{"n_layer": 11, "activation": "geglu", "positions": "rope", "qk_norm": false, "attn_scale": 0.125, "tie_embeddings": true, "parallel_block": false, "init": "trunc", "lr_head": 0.0163, "schedule": "wsd", "batch_tokens": 262144}
MLP neurons of a small language model. Each row is named by its layer, matrix (gate and up: input weights) and neuron, and shows model dimensions 288-383. Each number is 200 + 30 x the weight over its row's rms, rounded and kept within 0 to 999. A neuron's up and down rows have the sign that makes its largest values positive.
After each neuron's rows, "fires in" lists the words (lower case) most often at its 100 highest values on Wikipedia text that the model never trained on; "fires on" lists the tokens most often at its 100 highest values on Wikipedia text that the model never trained on.

L7.gate1829,186,224,213,211,180,188,200,198,241,136,212,156,214,187,217,189,181,161,205,250,216,193,190,270,203,208,174,225,234,213,198,221,182,230,176,237,208,183,229,136,195,189,183,169,131,184,277,165,165,211,224,228,154,186,221,196,220,197,184,222,194,180,141,194,186,135,155,164,212,197,226,182,210,220,160,174,199,184,177,216,191,211,211,258,164,161,189,204,197,187,207,255,202,190,238,230
L7.up1829,252,145,222,202,220,172,229,226,215,134,120,224,223,185,224,177,184,233,198,237,192,198,206,203,187,156,244,246,200,152,154,164,189,182,275,200,191,280,151,187,144,191,199,194,193,226,210,215,185,208,276,215,175,211,234,200,175,260,202,198,167,207,218,231,277,193,235,185,240,169,153,137,170,169,213,183,239,165,242,214,165,228,187,219,187,180,183,185,207,220,219,232,194,221,140,147
fires in: "and"
fires on: " and"

L6.gate1244,193,173,224,213,173,144,188,206,170,175,234,224,141,193,227,193,236,237,253,225,231,182,205,231,165,161,234,176,201,215,255,200,209,192,240,184,237,144,153,181,140,207,152,196,230,236,165,150,166,189,128,235,191,173,151,175,211,184,216,162,190,230,195,157,166,131,169,205,164,200,262,207,176,226,214,174,176,230,201,199,223,215,123,144,213,162,174,218,213,263,192,217,186,184,187,255
L6.up1244,156,202,168,211,230,241,185,183,181,190,205,226,164,154,231,196,239,213,180,192,240,208,213,172,216,242,147,238,240,223,256,198,178,212,211,165,159,165,172,194,205,186,156,179,157,194,151,230,158,112,250,187,181,198,178,229,170,194,271,209,158,174,188,225,211,155,206,131,218,247,236,219,217,232,186,235,193,185,191,153,198,148,187,182,222,207,192,214,175,275,233,244,223,239,162,254
fires in: "2", "not", "2nd"
fires on: " 2", " not"

L7.gate1345,141,219,177,178,179,206,196,230,182,168,189,207,197,214,206,151,184,148,187,167,246,246,195,216,220,185,185,180,232,183,168,166,207,174,179,225,228,207,142,222,147,152,174,167,206,157,193,192,207,199,191,199,171,150,208,212,190,179,185,200,179,171,234,207,200,115,234,127,159,147,236,211,194,176,202,181,263,205,228,179,224,176,205,182,228,212,196,207,231,159,186,241,158,165,248,237
L7.up1345,207,207,199,164,153,179,221,214,184,180,240,209,209,205,200,189,163,219,166,180,160,161,212,224,245,211,166,178,223,231,250,178,165,223,198,170,206,173,168,184,184,210,232,138,234,193,197,261,176,156,180,140,166,193,186,200,178,144,165,169,228,210,233,155,215,207,192,217,198,205,182,219,177,190,148,232,149,220,202,244,241,206,203,204,193,208,208,174,192,209,132,220,167,193,162,230
fires in: "who", "which", "in", "on"
fires on: " who", " which", " in", " on"

L7.gate1597,146,171,226,154,213,193,189,140,168,199,192,186,271,235,178,204,210,165,168,173,149,195,200,233,214,207,224,275,209,158,132,167,199,155,188,188,217,228,211,173,274,257,172,171,178,207,193,199,127,199,158,189,166,189,228,173,170,190,249,198,251,185,181,221,215,152,193,157,216,206,143,246,189,201,256,216,232,195,210,197,174,161,191,171,222,193,275,163,222,162,245,199,235,177,199,213
L7.up1597,177,224,197,207,235,186,220,194,112,175,236,192,194,209,229,169,134,169,204,229,193,175,181,127,210,206,181,208,245,166,143,277,162,179,154,213,201,187,179,199,222,192,157,234,237,133,168,140,239,224,204,210,214,160,245,137,185,190,213,167,239,143,251,184,240,198,174,143,226,234,197,218,180,182,169,197,209,207,188,204,205,189,221,221,236,200,208,188,223,236,215,219,219,254,241,218
fires in: "in", "get", "september"
fires on: " in", " get", " September"

L7.gate347,205,197,181,197,218,206,183,142,213,194,180,139,201,194,191,129,248,181,215,215,164,122,191,212,208,198,160,134,202,169,229,228,190,218,129,205,159,227,175,202,246,184,157,245,186,157,200,197,185,236,209,245,230,235,243,195,232,201,183,142,191,200,183,187,189,182,186,256,253,249,201,179,224,178,188,154,201,186,193,226,191,193,203,168,152,205,225,171,266,230,263,224,204,209,251,211
L7.up347,201,258,221,187,206,200,258,199,181,193,172,166,181,197,198,205,217,190,193,179,198,235,218,218,166,196,193,223,179,204,190,165,230,182,226,239,169,205,223,235,189,175,177,248,169,240,258,183,206,182,227,217,238,159,210,140,240,193,190,251,226,210,187,178,212,167,196,149,182,221,161,187,241,181,209,212,166,212,165,266,252,216,159,214,189,202,209,220,169,170,211,171,195,220,255,180
fires in: "1", "digital", "1ª", "streaming", "norwegian", "first"
fires on: " 1", " digital", " streaming", "1", " Norwegian", " first"

L6.gate1811,205,170,224,218,183,222,210,242,219,224,221,188,231,169,182,175,226,166,191,195,226,200,211,250,228,156,156,169,189,230,146,205,166,200,188,254,172,198,193,240,196,215,201,224,214,193,241,227,165,200,213,217,187,208,214,181,242,186,197,201,238,204,196,160,157,189,241,185,174,212,197,206,197,233,167,231,205,227,204,185,193,256,241,195,220,209,208,162,173,190,179,208,162,213,187,225
L6.up1811,214,207,236,149,233,154,131,167,149,179,166,203,217,210,208,197,201,220,236,159,169,197,199,197,189,185,205,170,215,184,161,223,194,223,220,186,198,273,155,231,243,193,141,203,171,192,223,154,165,182,182,207,238,188,202,195,185,232,215,212,189,177,202,188,214,178,179,182,188,156,231,166,183,208,271,218,178,186,193,235,232,163,191,257,233,195,207,203,210,162,186,190,182,196,221,193
fires in: "based", "located", "found", "focused"
fires on: " based", " located", " found", "ing", "ed", " focused"

L6.gate159,162,232,181,254,202,213,170,273,193,167,189,189,218,193,260,198,218,207,211,187,183,153,199,208,218,188,208,189,204,197,190,208,208,132,187,181,216,149,177,178,243,234,190,199,214,184,210,184,166,187,197,240,213,249,165,87,273,205,203,180,260,189,180,125,198,212,212,209,183,207,199,190,135,203,200,138,164,210,169,153,189,179,232,204,179,193,178,132,184,181,200,194,210,210,187,224
L6.up159,196,189,189,209,141,220,272,190,124,199,202,159,241,198,241,164,169,257,213,223,170,169,212,283,175,247,285,186,188,194,135,246,184,186,176,210,201,155,173,211,266,184,171,229,212,166,250,180,193,154,163,235,263,212,234,174,192,197,186,146,212,215,245,180,156,184,237,246,168,253,171,244,175,208,201,226,228,185,160,190,195,150,223,204,222,161,172,191,172,253,243,200,231,227,218,159
fires in: "5", "11", "10", "13", "15", "6"
fires on: " 5", " 4", " 10", " 11", " 6", " 13"

L7.gate1308,160,229,220,242,165,188,164,222,178,173,212,207,161,206,228,145,237,192,189,240,206,232,200,197,216,232,163,202,238,188,191,242,212,170,148,179,191,225,158,145,185,225,181,181,133,153,212,195,144,183,238,194,166,172,214,139,197,181,184,183,198,196,225,152,216,205,232,170,156,190,230,229,187,248,217,168,216,173,208,141,208,170,237,172,190,199,247,135,210,189,208,209,219,183,182,238
L7.up1308,214,158,251,191,198,181,210,135,159,201,188,204,237,158,158,209,207,275,228,241,240,248,171,209,231,222,198,270,254,211,178,202,198,170,175,165,228,187,223,209,183,224,196,225,150,136,254,186,202,218,188,181,182,150,200,212,177,180,248,258,189,207,234,285,164,187,218,195,254,198,185,192,197,209,259,267,196,275,190,189,193,182,197,219,228,189,214,150,223,182,193,223,212,215,219,205
fires in: "of", "or", "and", "at", "by", "from"
fires on: " of", " or", " and", " at", " by", " from"

L6.gate2014,195,245,211,232,200,246,179,202,224,236,233,231,249,202,175,185,252,228,179,182,215,182,161,144,176,216,171,201,154,138,142,220,202,222,192,157,196,217,196,241,175,214,205,228,248,137,187,235,211,179,200,178,162,195,262,192,210,233,184,219,204,200,216,184,208,204,195,225,243,173,221,194,197,162,237,244,202,134,183,201,184,245,179,218,196,224,246,198,161,207,202,160,158,197,206,160
L6.up2014,202,209,249,190,274,225,162,230,208,233,182,245,210,153,237,232,259,193,150,166,207,202,223,203,239,161,190,144,162,193,238,203,169,212,194,210,166,187,168,217,224,274,192,235,272,215,204,183,261,233,212,244,197,193,178,223,207,126,179,220,168,189,159,226,202,162,201,203,181,188,168,165,177,214,193,201,177,243,181,197,170,225,200,153,192,187,225,238,205,200,136,245,153,182,249,179
fires in: "such", "as", "either", "january"
fires on: " such", " as", " either", " January"

L7.gate764,154,230,214,212,201,227,153,169,235,189,206,134,236,207,170,199,211,208,149,160,186,209,150,166,250,263,227,198,200,218,171,136,160,245,202,263,175,200,156,188,205,233,151,200,245,192,178,233,185,189,213,206,179,176,214,176,201,192,221,230,157,176,202,188,225,208,230,238,267,208,183,221,187,177,239,195,157,201,218,153,174,209,200,197,143,201,221,204,234,180,199,251,162,243,190,237
L7.up764,166,186,155,157,211,255,158,98,271,181,194,200,230,235,159,241,228,176,184,176,190,193,148,206,231,212,195,145,241,249,150,200,221,173,238,228,157,242,170,207,179,242,202,147,239,182,228,206,218,179,244,160,200,231,179,177,200,224,180,195,195,212,191,238,260,218,182,209,189,218,215,198,270,227,197,185,250,240,145,171,211,186,201,238,234,183,165,184,197,211,219,177,198,160,239,226
fires in: "by", "on", "from", "for"
fires on: " by", " on", " from", " for"

L7.gate1703,194,166,220,191,218,174,215,203,204,209,167,231,189,217,179,168,186,164,211,175,200,223,242,164,239,211,237,193,201,174,217,192,210,169,209,184,179,283,188,210,249,216,135,248,246,155,163,194,176,229,163,229,230,204,190,185,171,216,176,215,158,196,208,173,190,177,185,214,203,174,140,164,169,163,213,223,185,241,213,218,180,175,243,221,165,223,215,217,163,231,183,231,189,222,190,221
L7.up1703,186,176,228,181,210,141,202,250,246,169,253,207,219,216,246,194,236,219,175,277,208,219,210,178,200,229,248,209,169,185,195,136,189,243,245,205,201,242,208,260,210,182,153,219,250,189,221,189,163,197,198,159,202,193,164,146,205,174,225,189,189,225,179,161,210,151,151,242,194,206,200,142,167,220,202,205,180,250,168,206,144,139,234,242,240,94,181,255,230,225,198,176,204,201,209,272
fires in: "with", "resulting", "the", "in", "making", "leaving"
fires on: " with", "ing", " in", " the", " making", " leaving"

L6.gate875,165,163,208,188,234,156,172,209,242,162,146,173,237,160,200,156,226,229,168,196,193,214,140,158,245,187,231,139,221,212,229,197,182,191,203,148,212,178,180,190,216,180,199,137,164,203,213,196,227,253,181,200,168,206,185,226,269,254,181,206,162,138,192,235,195,157,242,190,199,226,253,167,154,198,183,201,234,175,227,143,187,150,213,178,192,158,240,203,195,245,199,189,176,176,192,212
L6.up875,214,227,201,216,205,170,264,194,215,190,193,188,263,225,194,246,222,201,216,188,201,156,161,229,184,237,167,222,180,220,201,212,227,173,229,174,204,204,181,170,251,214,162,165,177,207,203,248,181,195,227,238,254,232,247,193,186,226,196,202,229,238,213,206,183,224,237,196,195,184,244,203,245,154,212,232,178,173,187,251,185,219,257,169,198,207,241,198,227,237,244,237,154,177,233,233
fires in: "formats", "released", "label", "total", "swing", "format"
fires on: " Formats", " Released", " Label", " total", " Swing", " Format"